config.yaml
num_attention_heads: 5
norm: "rmsnorm"
positions: "rope"
rope_theta: 16100.0
init: "uniform"
init_std_qkv: 0.04
init_std_up: 0.04
optimizer: "adamw"
beta1: 0.9
weight_decay: 0.022
decay_shape: "linear"
final_lr_fraction: 0.0
max_seq_len: 256
doc_mask: true
MLP neurons of a small language model. Each row is named by its layer, matrix (gate and up: input weights) and neuron, and shows model dimensions 64-127. Each number is 50 + 15 x the weight over its row's rms, rounded and kept within 0 to 99. A neuron's up and down rows have the sign that makes its largest values positive.
After each neuron's rows, "fires after" lists the tokens most often just before its 100 highest values on Wikipedia text that the model never trained on. A number after a token or word is its count.

L3.gate122:30 46 40 69 68 43 43 37 46 64 19 27 78 32 47 71 53 49 38 57 73 69 48 70 56 54 41 29 63 42 38 78 56 56 40 31 63 62 65 45 40 75 50 38 67 44 66 38 70 63 57 31 64 69 40 32 44 60 22 75 65 59 55 36
L3.up122:42 34 41 76 42 44 45 29 53 27 25 42 60 31 40 44 50 65 43 63 60 31 74 71 34 72 36 44 50 17 64 73 44 27 26 34 65 63 60 32 42 51 29 27 71 51 66 54 68 70 28 35 24 53 34 81 71 59 34 52 59 69 38 40
fires after: " |" 40, ":" 10, ";" 9, "," 4

L4.gate142:64 38 49 60 36 58 19 40 47 48 58 43 81 44 44 34 42 29 45 89 16 19 34 61 57 75 21 52 64 47 45 62 40 34 53 58 47 50 58 48 43 28 60 36 54 46 42 88 45 37 28 54 32 63 80 10 53 21 69 55 43 63 46 46
L4.up142:52 35 51 63 39 76 43 67 36 57 29 47 73 69 58 60 56 27 39 75 30 38 50 28 55 51 47 53 45 67 47 62 30 46 49 55 51 62 27 49 62 50 61 63 54 68 64 67 87 70 67 59 36 49 43 27 39 30 53 64 35 44 51 55
fires after: "f" 24, "y" 10, " elect" 5, "ur" 4, "at" 4, " p" 4

L19.gate226:77 63 67 69 53 71 49 49 68 68 56 63 46 29 35 36 77 45 61 28 32 13 54 40 63 38 47 77 42 53 72 63 47 61 39 44 38 18 40 73 28 46 29 59 59 50 53 56 57 32 47 50 45 48 30 51 65 37 58 41 70 43 54 50
L19.up226:58 56 35 51 30 59 41 42 32 52 51 53 23 54 21 45 67 51 66 77 49 56 83 54 48 54 58 37 85 41 84 35 75 38 52 37 55 41 69 72 80 66 24 49 65 60 55 37 36 70 53 26 57 40 24 71 76 56 53 61 30 67 36 48
fires after: " " 52, "0" 10, "\"" 7, "3" 5, "2" 5

L9.gate269:42 24 57 62 66 73 55 47 46 61 53 73 41 32 32 66 63 45 65 57 39 09 59 89 43 67 73 73 53 31 55 51 69 30 14 60 74 61 29 45 28 51 49 60 57 72 52 40 84 46 52 36 66 51 82 29 48 55 78 63 41 74 11 51
L9.up269:44 53 51 35 38 69 54 48 62 59 32 26 35 61 31 38 45 73 49 33 75 39 27 58 23 35 65 63 69 73 51 39 53 46 36 48 55 49 26 69 34 47 37 53 65 37 13 71 60 31 90 40 62 53 38 29 44 56 54 64 54 42 54 64
fires after: " \"" 27, ".\n\n" 20, "\n\n" 12, " =\n\n" 9, "===\n" 5

L12.gate158:33 51 45 48 60 56 31 52 33 40 39 51 58 48 36 32 41 44 56 44 59 43 37 37 46 37 43 50 57 38 72 49 55 20 35 42 48 56 52 70 27 20 43 71 43 47 67 50 25 22 46 73 58 49 20 38 32 59 57 56 35 61 58 42
L12.up158:44 61 64 54 81 39 36 55 33 38 55 56 36 61 47 43 30 50 54 79 60 29 56 68 56 54 28 49 28 31 51 49 21 46 51 42 48 62 32 39 13 27 46 69 49 68 39 43 45 76 57 67 33 42 47 44 24 80 84 27 57 54 68 44
fires after: " \"" 16, "==" 12, ".\n\n" 11, "\n" 7, "===" 5, "/" 5

L22.gate407:52 51 45 54 38 65 46 28 44 62 42 70 76 52 14 58 50 63 58 53 59 49 50 49 44 31 32 42 47 52 54 53 77 49 37 54 34 31 52 60 73 44 54 69 60 82 30 73 68 62 25 40 75 64 50 34 40 57 63 59 25 68 61 39
L22.up407:48 54 31 52 63 47 51 50 55 74 70 61 37 23 46 62 43 73 43 52 33 46 51 47 59 31 39 46 41 22 49 65 86 78 47 55 33 57 32 59 28 50 42 34 36 28 31 55 75 55 55 62 45 59 17 52 66 41 28 21 61 68 69 63
fires after: " sh" 16, "el" 12, " al" 9, "ol" 9, "oc" 8

L11.gate257:38 35 69 47 69 93 52 28 50 65 53 47 47 50 76 20 30 46 40 22 29 19 72 56 40 42 63 43 36 62 43 51 47 31 58 43 69 56 28 55 46 68 54 41 26 25 34 68 66 60 46 54 41 73 45 55 39 41 37 56 49 52 45 55
L11.up257:44 48 44 48 32 56 37 48 60 51 30 42 61 87 43 58 64 30 53 56 49 40 54 64 41 46 60 56 62 55 67 28 60 43 48 38 61 31 45 70 31 84 41 55 65 47 38 56 56 26 49 38 41 67 42 34 50 65 35 23 47 58 71 48
fires after: "." 32, ".\n\n" 19, "\n\n" 9, "===\n" 5, " as" 4

L22.gate212:70 66 69 66 52 64 44 25 79 61 54 50 88 68 43 28 47 60 77 45 51 82 43 61 45 38 40 71 67 65 46 52 57 46 24 38 36 67 56 81 50 39 50 75 50 65 53 71 65 70 42 49 62 57 63 59 33 67 49 69 61 71 67 47
L22.up212:70 48 45 30 62 55 29 54 51 35 52 39 46 29 44 66 47 45 53 45 15 34 27 70 62 29 35 38 49 54 62 47 81 49 33 67 19 39 60 47 60 33 58 52 65 30 08 60 72 54 69 18 81 41 28 32 35 62 53 71 48 59 39 48
fires after: " sh" 33, "c" 22, "on" 6, " act" 5, "oc" 5, "ur" 5

L14.gate10:63 48 50 43 45 36 68 41 62 07 41 50 32 32 40 47 45 39 37 54 34 48 72 69 66 34 60 53 57 26 64 64 62 49 30 77 25 40 42 46 59 45 43 41 47 68 54 64 25 23 32 60 53 61 77 30 40 74 86 43 61 57 37 48
L14.up10:56 52 58 41 54 61 41 44 66 47 44 50 47 44 35 47 61 34 34 27 23 58 69 63 71 52 45 69 36 49 71 58 48 58 50 40 43 52 43 65 31 46 53 35 31 58 81 69 35 43 60 84 48 36 49 16 31 36 57 49 76 72 44 41
fires after: " s" 23, " des" 18, " Re" 6, "at" 6, " in" 5

L5.gate168:67 38 41 50 79 42 59 54 44 69 47 40 61 20 31 19 70 51 54 65 27 51 73 47 43 34 30 51 48 34 57 26 48 21 34 63 57 43 37 69 45 54 31 69 59 50 50 91 57 77 34 56 38 32 21 72 62 46 27 51 32 53 53 49
L5.up168:43 47 46 33 56 55 49 62 39 44 53 68 55 86 61 31 26 75 55 41 46 89 58 46 71 59 52 63 44 47 56 65 33 77 36 71 34 68 38 55 23 59 44 62 64 58 41 32 45 76 48 56 36 22 32 29 69 35 66 60 26 46 48 58
fires after: " R" 39, "ep" 17, "R" 14, " D" 8

L9.gate91:43 38 42 62 58 44 70 23 74 58 44 44 30 43 27 48 73 36 51 51 74 56 50 93 49 39 77 77 49 48 33 48 41 40 39 40 50 49 50 45 46 49 30 37 59 99 53 41 58 29 51 49 86 67 54 41 45 52 54 49 77 48 32 35
L9.up91:17 62 61 48 62 61 36 12 44 51 28 48 59 34 37 52 39 44 42 52 45 60 55 39 66 40 47 64 25 85 53 44 23 58 59 24 62 50 49 51 52 27 62 46 63 49 72 54 71 46 53 66 45 32 50 43 52 44 60 41 71 65 20 54
fires after: " s" 34, " des" 19, "a" 7, " Re" 6, " re" 5, " a" 5

L22.gate174:27 64 41 38 40 29 64 45 52 26 54 77 42 31 54 59 61 49 59 38 35 57 53 59 28 46 74 42 38 52 58 48 44 41 63 56 67 57 57 62 30 57 42 41 44 66 65 57 52 43 37 62 27 55 32 49 51 79 47 28 31 80 50 49
L22.up174:45 37 35 58 85 56 41 39 64 31 63 65 46 50 46 45 55 59 66 46 65 63 58 69 79 32 45 45 75 39 89 37 45 40 31 45 59 62 61 39 77 57 47 50 84 59 49 54 47 51 71 60 54 69 55 57 63 71 51 52 24 32 40 52
fires after: " cont" 22, "f" 10, " att" 10, " pl" 9, " f" 7, "em" 6

L19.gate230:62 46 28 64 48 52 36 48 45 18 63 59 36 55 45 43 52 49 47 61 50 66 35 25 53 15 45 60 42 30 77 45 73 55 25 99 72 60 63 41 54 41 79 57 42 81 62 79 42 64 37 33 48 31 50 66 37 46 44 36 55 39 58 43
L19.up230:65 52 33 49 47 29 64 65 41 54 60 62 55 36 40 40 38 55 42 54 62 38 39 31 54 45 57 44 49 55 41 67 36 54 22 68 45 42 90 21 61 55 93 53 44 53 39 42 30 48 22 32 59 59 50 55 23 54 28 57 33 52 43 57
fires after: "-" 42, " (" 18, " \"" 9, " un" 4

L5.gate329:49 22 47 62 76 50 75 42 39 31 44 53 47 32 22 60 53 31 61 63 34 32 72 48 67 56 40 53 57 30 40 58 56 34 28 47 28 25 54 55 64 42 56 67 71 42 50 53 42 34 53 70 15 73 69 41 31 37 57 46 43 44 56 63
L5.up329:51 28 59 19 70 46 37 37 52 54 38 57 67 57 67 50 44 34 53 72 30 34 46 67 64 63 44 61 46 48 53 62 45 40 70 29 52 53 57 33 47 46 45 64 42 53 74 85 08 74 20 47 50 49 31 28 66 54 53 75 37 26 64 61
fires after: "f" 24, "y" 11, " elect" 5, " p" 4, "ur" 4, "at" 4

L22.gate113:39 45 15 35 54 47 13 33 68 30 37 39 42 39 47 69 35 45 61 21 24 21 80 40 51 57 58 23 46 66 26 72 51 67 23 61 27 49 57 37 43 63 59 46 54 62 13 69 59 07 47 32 49 28 59 53 54 72 29 47 24 62 81 37
L22.up113:47 55 41 40 15 58 58 30 50 18 53 48 44 47 46 60 61 48 66 42 35 56 48 47 64 27 62 45 29 58 44 57 47 52 63 25 65 27 52 39 30 54 51 63 38 27 68 27 55 59 59 52 64 38 12 46 43 64 64 34 56 57 65 55
fires after: " D" 29, " w" 15, " W" 13, " H" 8, "ou" 6, "at" 5

L20.gate209:40 41 67 73 66 53 45 47 61 45 49 37 29 49 55 37 59 54 36 60 52 42 81 31 49 54 50 32 79 23 67 48 52 33 37 65 76 46 56 36 18 39 45 44 26 61 33 65 14 48 41 30 49 37 60 51 19 24 58 51 27 43 52 48
L20.up209:49 35 31 54 49 62 28 65 65 45 53 68 18 27 64 51 39 67 54 42 59 47 64 72 54 25 21 55 64 55 52 50 49 44 39 54 38 42 68 42 83 56 26 74 59 39 39 43 47 38 16 53 42 45 34 50 28 55 40 68 70 38 50 57
fires after: " S" 19, " s" 17, "R" 14, "S" 7, "il" 6

L8.gate330:33 27 28 50 39 56 46 36 69 50 53 61 47 80 17 60 47 46 71 52 46 24 55 72 31 37 43 52 51 38 64 26 55 51 58 50 66 59 36 70 47 57 50 53 49 30 70 66 77 74 46 55 50 76 51 73 42 47 48 66 65 55 28 40
L8.up330:29 38 40 38 36 52 77 42 51 71 54 43 70 64 48 49 79 56 52 55 57 48 76 99 70 57 33 58 37 49 45 22 12 28 51 52 55 59 73 56 61 55 28 45 45 52 37 62 46 37 53 69 25 53 21 41 63 54 29 72 56 52 73 69
fires after: "." 42, ".\n\n" 32, "===\n" 7, "\n\n" 4

L19.gate229:57 42 48 63 49 56 34 56 77 59 52 69 37 50 09 37 73 45 65 47 39 35 54 56 56 31 66 45 78 40 57 60 91 31 41 77 58 44 80 27 74 58 49 50 77 72 56 58 42 51 57 32 56 35 42 65 27 63 57 44 39 10 47 47
L19.up229:54 39 69 36 59 57 49 10 27 52 49 34 45 72 33 73 41 57 75 69 69 36 78 48 45 55 52 53 35 38 56 59 35 41 57 57 72 44 43 14 28 25 29 36 60 43 66 37 44 53 18 64 46 62 66 30 52 42 41 64 61 45 65 39
fires after: " " 49, "-" 9, " (" 9, " \"" 5, "enc" 4, " a" 4

L11.gate170:46 28 56 50 52 58 63 51 57 57 33 30 49 75 30 70 48 45 37 52 18 25 45 72 47 91 51 48 55 55 58 51 44 29 50 44 43 43 45 60 75 32 56 73 68 54 76 67 53 46 65 34 58 62 74 48 64 48 59 42 31 46 82 60
L11.up170:33 39 43 45 52 67 37 51 48 59 39 30 61 37 38 46 09 23 45 64 29 09 34 58 61 76 29 65 29 59 26 35 27 24 51 54 43 45 56 51 44 57 69 50 44 52 51 79 56 37 34 73 41 58 45 36 40 42 69 63 66 48 56 64
fires after: "f" 24, "y" 10, "at" 6, " in" 6, " elect" 5

L17.gate332:60 50 54 46 39 52 58 44 73 31 31 41 48 30 72 59 49 57 58 43 28 36 53 41 68 18 49 55 44 38 74 62 58 34 13 43 27 59 50 45 26 53 56 53 42 45 66 41 51 42 20 79 67 57 88 54 49 72 59 48 78 42 59 53
L17.up332:65 50 75 52 57 27 48 35 53 31 42 75 29 60 56 52 46 62 40 36 22 58 43 56 49 60 26 62 55 59 51 89 46 40 27 45 37 47 53 64 35 54 56 68 54 43 62 62 34 62 63 61 47 56 61 49 62 38 50 29 77 24 48 57
fires after: ".\n\n" 63, "\n\n" 13, " |\n\n" 7

L20.gate235:54 42 69 35 44 35 36 48 62 41 62 10 43 30 45 28 76 37 67 45 35 45 41 34 38 61 48 45 58 53 49 30 52 52 35 72 55 50 62 56 31 44 38 61 60 70 60 52 68 44 17 52 58 73 51 41 61 58 29 54 65 36 43 59
L20.up235:29 43 46 81 38 43 62 42 42 69 48 44 66 69 47 69 35 63 45 39 53 74 42 31 30 48 40 37 33 51 32 44 61 48 56 37 69 42 57 49 65 52 73 48 75 23 44 78 78 30 46 76 53 63 75 76 44 43 49 61 69 81 43 33
fires after: " Al" 39, " al" 20, "." 12, "l" 6

L22.gate67:70 43 38 65 71 36 33 56 40 27 42 44 72 35 33 55 49 71 53 37 53 51 69 82 29 53 52 50 42 96 47 42 46 41 33 38 31 31 35 42 48 51 37 53 43 43 71 48 44 31 68 48 39 27 37 55 72 56 54 43 34 47 60 48
L22.up67:30 18 32 53 49 53 73 61 45 34 69 47 45 46 29 55 62 43 40 20 71 73 40 60 53 53 65 28 60 48 37 43 55 38 61 33 67 61 45 47 48 75 46 77 59 64 59 47 50 48 54 41 47 45 28 65 43 49 84 43 27 61 42 65
fires after: " K" 15, " H" 11, " Ch" 10, "h" 9, " W" 8, " Sh" 7

L19.gate39:41 47 36 47 42 58 45 32 47 45 42 67 32 66 39 29 72 38 59 55 28 36 49 49 57 38 43 52 80 35 45 45 79 44 34 77 53 71 58 33 62 49 46 59 57 82 71 46 36 48 27 65 53 61 53 69 44 37 66 34 58 38 62 58
L19.up39:64 87 38 36 37 62 51 52 70 74 46 35 63 35 52 49 48 47 48 62 59 44 70 60 37 57 59 54 39 22 39 48 46 32 47 68 69 54 68 48 36 64 66 60 40 15 27 58 34 66 33 40 25 60 52 64 06 73 37 51 60 63 89 52
fires after: "-" 33, "|" 9, " \"" 8, " up" 7, "==" 6

L15.gate373:17 67 64 53 30 25 65 38 47 51 46 66 55 41 46 25 39 68 70 51 50 70 50 72 17 52 22 27 59 65 54 24 37 45 46 44 56 48 47 40 64 47 49 31 47 49 59 57 38 57 51 25 42 57 73 23 62 55 47 57 62 75 44 55
L15.up373:23 22 56 58 50 41 47 52 37 62 44 56 49 40 48 37 48 57 43 54 54 83 52 40 36 42 58 55 43 39 55 51 40 48 43 45 68 42 25 44 51 59 50 61 55 70 61 41 35 55 45 45 42 17 53 38 70 86 68 72 41 62 36 29
fires after: " w" 25, " B" 11, " pro" 11, "g" 7, " c" 5, " W" 5

L11.gate271:43 63 77 57 37 32 34 45 78 53 44 39 47 46 53 56 50 57 52 31 59 55 63 38 68 55 57 71 51 32 61 42 60 22 21 39 22 51 32 47 36 53 68 52 47 48 65 42 62 38 37 36 44 62 33 84 73 66 40 82 51 54 52 30
L11.up271:42 60 30 29 69 62 70 77 52 31 53 65 45 50 71 69 52 53 32 35 75 53 31 36 74 39 78 49 52 59 01 72 46 39 41 46 49 57 53 27 48 76 33 43 49 62 50 41 62 88 48 48 36 55 47 56 54 39 37 43 46 34 63 44
fires after: " bec" 14, " n" 13, "ail" 13, " ex" 11, "ig" 7

L3.gate390:20 73 53 66 52 31 31 42 43 83 51 53 89 48 44 42 64 49 38 59 55 50 53 65 39 43 36 38 34 68 61 64 58 37 57 51 52 40 77 83 79 48 48 36 19 42 34 47 54 54 28 47 60 34 64 32 26 51 55 38 32 56 48 66
L3.up390:40 53 45 52 75 42 35 52 27 58 50 25 53 77 37 56 72 39 41 45 29 51 50 60 62 54 43 22 56 75 43 55 20 40 40 73 51 40 49 62 67 35 45 57 44 35 62 77 59 40 26 55 56 78 59 64 45 50 42 52 53 60 85 51
fires after: "C" 32, " C" 21, " Le" 6

L8.gate284:34 46 46 60 48 19 45 32 54 58 68 47 51 52 38 45 69 44 70 22 72 46 48 34 30 16 49 58 66 26 54 62 76 39 46 75 47 54 41 51 43 23 57 43 55 67 41 68 51 54 40 41 42 45 47 37 26 71 39 69 21 50 57 49
L8.up284:60 74 26 27 54 78 41 49 59 63 48 53 42 68 37 71 27 43 47 39 67 27 35 50 45 61 75 54 62 66 36 59 41 70 25 27 65 57 35 41 17 35 65 74 40 65 56 64 58 92 56 68 16 63 17 38 50 30 64 42 61 46 58 48
fires after: " \"" 29, ".\n\n" 11, " (" 9, "\n\n" 8, "==" 8

L21.gate171:10 43 61 53 57 48 39 53 65 58 48 32 40 58 46 31 53 65 55 40 28 44 51 37 32 30 25 22 64 42 56 61 69 29 41 69 36 72 44 31 87 48 60 51 45 51 65 89 44 41 25 74 61 60 47 68 39 67 53 52 51 22 56 48
L21.up171:66 39 59 64 50 16 75 61 62 47 42 26 60 70 43 31 49 44 67 52 60 31 37 66 44 56 39 72 59 45 67 35 87 64 47 47 36 36 72 42 53 73 37 42 50 58 74 78 77 61 21 64 39 74 55 54 44 71 71 40 57 29 41 49
fires after: "f" 24, " ass" 16, " all" 15, " ear" 12, "ss" 7

L21.gate141:52 41 61 68 49 56 58 52 48 48 40 41 44 65 22 44 54 41 63 52 31 48 51 67 62 76 39 40 72 39 54 52 69 46 34 68 43 51 58 60 52 51 41 35 37 72 14 35 47 40 66 53 54 73 62 48 45 33 59 54 59 41 46 38
L21.up141:55 46 32 52 45 54 72 44 68 28 32 79 26 47 36 40 37 61 59 29 55 56 59 43 53 38 63 68 57 86 52 54 69 25 51 47 77 36 39 67 63 29 45 63 54 63 45 66 39 42 45 58 46 56 39 41 40 45 54 65 48 62 65 55
fires after: " g" 26, " c" 10, "i" 9, " G" 7, " h" 7, "o" 7

L11.gate97:30 64 61 35 48 50 56 16 60 44 50 49 36 46 37 47 47 45 51 52 69 65 52 78 51 41 54 65 44 66 38 60 45 54 31 55 43 66 59 59 52 45 21 47 29 99 54 70 45 13 65 55 73 53 57 44 29 69 44 46 67 44 12 71
L11.up97:30 55 38 57 71 38 34 08 56 61 17 50 46 24 47 52 63 33 54 49 46 45 53 49 44 28 64 46 43 62 62 49 27 41 47 26 76 54 40 51 52 58 67 37 48 58 71 58 60 32 42 66 44 47 55 63 57 53 51 54 71 70 52 59
fires after: " s" 34, " des" 19, "a" 7, " Re" 6, " re" 5, " p" 5

L14.gate420:48 37 43 61 59 39 49 45 82 42 49 16 41 53 38 35 45 65 49 27 24 40 28 65 47 56 55 52 61 58 39 59 63 48 59 56 36 31 52 51 05 52 51 59 47 52 56 62 23 54 33 69 25 62 37 42 52 29 36 68 37 37 38 19
L14.up420:46 55 32 63 44 32 52 50 52 60 59 50 18 56 38 44 20 59 42 09 35 37 40 51 39 56 66 54 65 43 53 68 58 56 38 69 47 49 52 34 10 38 63 80 47 57 71 45 25 77 42 57 38 45 66 58 28 33 49 65 40 33 32 52
fires after: ".\n\n" 60, "\n\n" 18, " |\n\n" 9, "|---|---|---|---" 5

L6.gate182:32 43 68 45 52 37 43 48 67 61 48 65 27 44 49 52 38 37 28 47 57 86 60 32 39 57 42 25 53 83 46 32 54 36 36 34 48 38 42 55 72 67 50 33 52 66 53 57 25 76 60 20 46 44 52 49 61 54 61 41 29 59 44 42
L6.up182:46 39 69 66 50 64 67 46 26 73 56 57 54 37 27 25 61 68 66 72 56 59 73 63 58 58 18 59 77 41 74 29 50 73 43 30 75 25 25 51 42 44 27 27 63 55 39 37 52 46 59 61 52 43 81 35 53 60 61 46 49 84 49 23
fires after: " pro" 27, " w" 22, " B" 11, " Pro" 7, " c" 5

L8.gate279:24 23 58 74 40 59 49 37 44 46 15 48 59 39 53 45 67 46 48 63 67 29 71 44 56 58 32 41 57 22 52 69 56 34 47 54 71 67 66 34 74 46 46 43 55 66 51 56 64 51 37 36 93 40 47 69 46 59 38 57 56 59 58 64
L8.up279:34 41 42 62 66 64 23 32 47 53 06 50 40 46 48 65 59 48 40 76 56 35 81 68 65 53 59 27 67 31 38 72 52 28 38 72 48 58 62 55 80 34 49 41 54 59 85 43 82 69 37 40 81 53 34 56 53 51 23 72 67 76 59 55
fires after: " |" 47, ":" 8, "|" 5, "-" 4, " the" 4

L12.gate204:47 36 34 75 52 26 38 04 45 65 56 48 37 32 38 17 77 35 47 50 30 40 45 42 86 70 56 48 45 43 57 53 71 36 40 44 42 25 49 61 52 72 32 38 29 61 49 70 51 52 26 59 75 46 59 57 38 45 42 53 32 51 58 54
L12.up204:42 37 34 69 63 23 55 35 41 28 70 22 44 46 59 66 60 51 25 24 61 46 11 46 63 55 34 57 48 27 36 43 72 49 42 71 23 28 51 55 62 53 41 64 44 50 60 70 32 59 23 39 38 42 56 51 72 50 45 39 38 50 41 56
fires after: "." 13, " |" 13, " (" 12, "==" 10, ".\n\n" 9, "\n\n" 8

L3.gate221:16 49 37 45 38 44 44 44 42 49 42 72 39 19 36 54 34 56 50 49 66 31 56 38 62 64 49 43 13 50 25 37 53 40 70 20 58 41 78 63 70 38 48 39 35 31 76 48 64 59 48 37 58 45 46 45 55 42 40 38 60 25 63 53
L3.up221:42 26 23 67 58 24 22 65 59 58 44 44 71 43 51 56 78 44 34 64 67 38 39 68 64 39 37 57 57 81 25 29 35 28 62 82 55 65 52 82 59 40 44 30 24 47 64 68 71 74 63 64 47 23 35 41 41 49 17 50 47 66 63 73
fires after: " Y" 20, " K" 17, " J" 12, "ific" 11, "C" 6, " C" 6

L5.gate31:30 68 63 57 71 68 26 22 43 42 64 41 45 57 33 30 73 42 46 48 76 66 65 42 40 30 34 49 59 61 60 60 91 38 62 47 77 51 64 45 27 33 57 53 59 44 42 67 48 39 40 00 62 42 59 49 42 46 31 75 49 42 45 45
L5.up31:41 27 40 77 51 47 76 43 60 49 68 42 55 53 44 70 33 36 81 62 49 48 51 66 33 33 17 66 25 45 51 55 63 64 47 50 53 46 47 37 68 56 14 45 46 50 63 41 40 45 62 45 41 60 50 42 58 47 74 36 45 18 49 73
fires after: " S" 66, " s" 11, "y" 6, "um" 5

L9.gate144:77 59 51 64 57 54 47 86 80 48 50 67 71 33 28 66 86 45 35 43 59 31 43 47 43 26 29 44 40 55 67 72 42 59 30 35 39 32 56 64 53 36 49 51 57 52 45 40 53 49 71 44 56 13 51 40 51 41 56 63 61 46 78 07
L9.up144:42 60 58 50 69 61 60 52 74 56 33 53 43 28 40 61 22 48 66 63 69 32 70 41 46 65 67 50 30 36 47 38 59 30 34 67 64 42 50 35 49 05 48 44 65 20 47 24 41 49 30 46 65 36 65 34 60 46 53 72 36 57 37 89
fires after: "4" 20, "3" 11, "1" 10, "ed" 6, "2" 5

L22.gate205:19 25 51 45 51 74 38 21 40 46 44 54 57 50 55 74 54 30 48 50 44 24 36 52 26 59 54 33 72 42 51 45 65 38 27 58 45 65 55 19 61 46 62 45 69 49 45 60 44 17 47 56 73 43 71 37 62 48 50 21 41 65 81 64
L22.up205:59 43 48 34 55 47 56 47 82 83 48 48 13 32 46 59 47 38 41 79 42 43 57 57 32 33 43 48 58 49 67 74 53 49 42 66 70 56 42 44 47 72 44 56 78 44 77 50 51 48 49 34 48 51 48 44 64 46 21 33 62 61 38 54
fires after: " w" 30, " F" 16, "w" 14, " f" 12, " W" 10, " b" 8

L22.gate30:07 34 35 84 41 48 42 43 53 43 01 67 66 18 57 53 41 33 51 41 40 37 60 50 37 49 56 30 78 51 47 42 70 23 49 54 38 39 42 48 80 79 65 66 66 42 62 78 44 52 40 75 64 61 58 51 68 34 71 35 52 48 57 44
L22.up30:70 34 59 54 34 47 88 69 45 70 34 57 51 30 57 35 81 38 53 75 73 49 38 48 35 57 53 62 51 61 45 23 78 57 70 37 51 59 32 34 47 42 28 40 36 22 65 67 76 32 51 61 55 44 28 59 61 46 52 49 63 45 31 71
fires after: " w" 24, "f" 17, " f" 15, " W" 10, "ss" 5

L22.gate405:64 47 57 47 37 83 34 27 72 16 34 49 57 50 71 25 66 57 60 61 31 34 57 41 39 53 32 47 72 57 55 46 55 36 34 74 62 67 39 44 15 33 56 26 30 66 38 28 46 69 48 35 68 49 36 42 49 23 52 39 63 32 50 43
L22.up405:52 63 23 41 68 71 41 48 39 56 35 57 56 48 48 39 59 14 86 55 42 72 58 71 24 35 52 27 59 79 37 60 51 46 64 60 41 37 75 44 76 30 48 40 47 55 52 50 59 32 39 50 41 40 31 38 54 39 20 57 39 49 69 50
fires after: " H" 23, " th" 20, " Th" 12, " w" 9, " S" 8, " s" 6

L10.gate141:50 27 45 31 30 36 44 79 44 39 54 36 39 51 54 42 34 53 59 65 33 37 60 56 57 18 55 76 50 18 60 75 67 40 44 30 44 42 51 66 16 44 54 45 23 70 44 45 48 53 62 53 47 41 42 33 61 54 61 68 69 74 49 37
L10.up141:50 29 50 54 56 45 41 36 46 43 61 22 70 67 44 79 36 29 56 40 41 56 48 39 33 46 38 47 28 45 68 31 68 48 39 24 46 49 42 66 71 58 56 68 73 87 49 59 53 59 61 29 54 37 51 52 55 47 50 49 70 35 44 51
fires after: ".\n\n" 49, "\n\n" 11, ")\n\n" 5, " K" 4, " |" 4

L14.gate7:69 33 63 67 38 42 36 46 50 43 43 44 16 58 58 74 61 60 49 34 12 38 46 48 43 62 67 58 13 45 63 83 44 38 43 31 50 24 49 65 17 52 39 54 58 79 72 42 28 58 35 55 59 28 53 40 28 34 48 61 77 58 60 49
L14.up7:35 35 54 69 66 16 49 48 36 38 43 58 49 64 61 43 33 55 22 62 27 51 36 49 53 55 49 25 61 39 63 33 35 46 36 50 27 41 54 54 48 62 50 80 59 37 52 15 42 65 43 44 49 41 63 63 44 53 48 46 34 20 59 44
fires after: ".\n\n" 86, "\n\n" 10

L23.gate188:54 58 57 18 71 38 48 42 43 59 36 30 56 74 33 33 48 27 39 17 51 52 32 52 15 55 32 45 63 43 49 60 46 57 57 56 54 61 50 44 61 54 34 63 52 72 55 58 31 80 65 49 73 78 31 47 57 34 38 32 60 41 53 38
L23.up188:27 56 56 52 66 51 41 56 39 57 27 23 46 68 61 51 45 56 35 63 32 60 62 45 35 64 36 56 43 56 44 50 63 48 54 66 51 67 56 45 65 34 40 62 43 40 60 98 54 70 58 47 38 61 91 66 43 13 42 36 60 65 36 43
fires after: " al" 18, " Al" 17, "l" 11, "le" 9

L8.gate15:25 37 63 57 45 54 47 33 44 56 56 71 78 57 57 27 63 57 32 64 31 69 83 67 10 66 43 64 80 57 55 45 21 51 58 68 36 36 38 24 62 53 61 68 57 29 52 68 54 47 47 44 28 54 49 81 56 34 43 40 60 59 38 51
L8.up15:42 27 51 65 60 51 51 58 63 33 26 35 99 49 64 76 44 45 78 55 59 43 47 20 52 60 67 74 32 25 35 60 17 25 26 70 36 59 44 35 22 55 41 54 48 62 44 50 58 63 62 61 43 22 63 52 89 46 51 52 57 60 62 66
fires after: " R" 33, "," 21, "R" 7, " S" 6

L15.gate118:33 38 56 62 63 40 23 60 23 44 54 45 40 55 43 48 50 30 49 43 12 45 41 58 37 19 32 72 40 42 44 70 21 51 40 59 52 64 33 67 37 49 40 41 53 45 52 44 53 55 35 77 48 20 28 39 34 61 55 61 72 63 69 56
L15.up118:66 47 63 30 44 41 40 73 16 47 47 44 57 81 56 57 68 35 56 43 37 54 22 36 72 26 35 68 47 50 31 56 24 54 45 66 47 67 35 34 50 60 45 51 58 74 33 67 62 60 69 76 36 34 30 47 19 82 47 50 44 58 65 67
fires after: " \"" 16, " (" 13, "\n" 8, "-" 7, ".\n\n" 6, "/" 5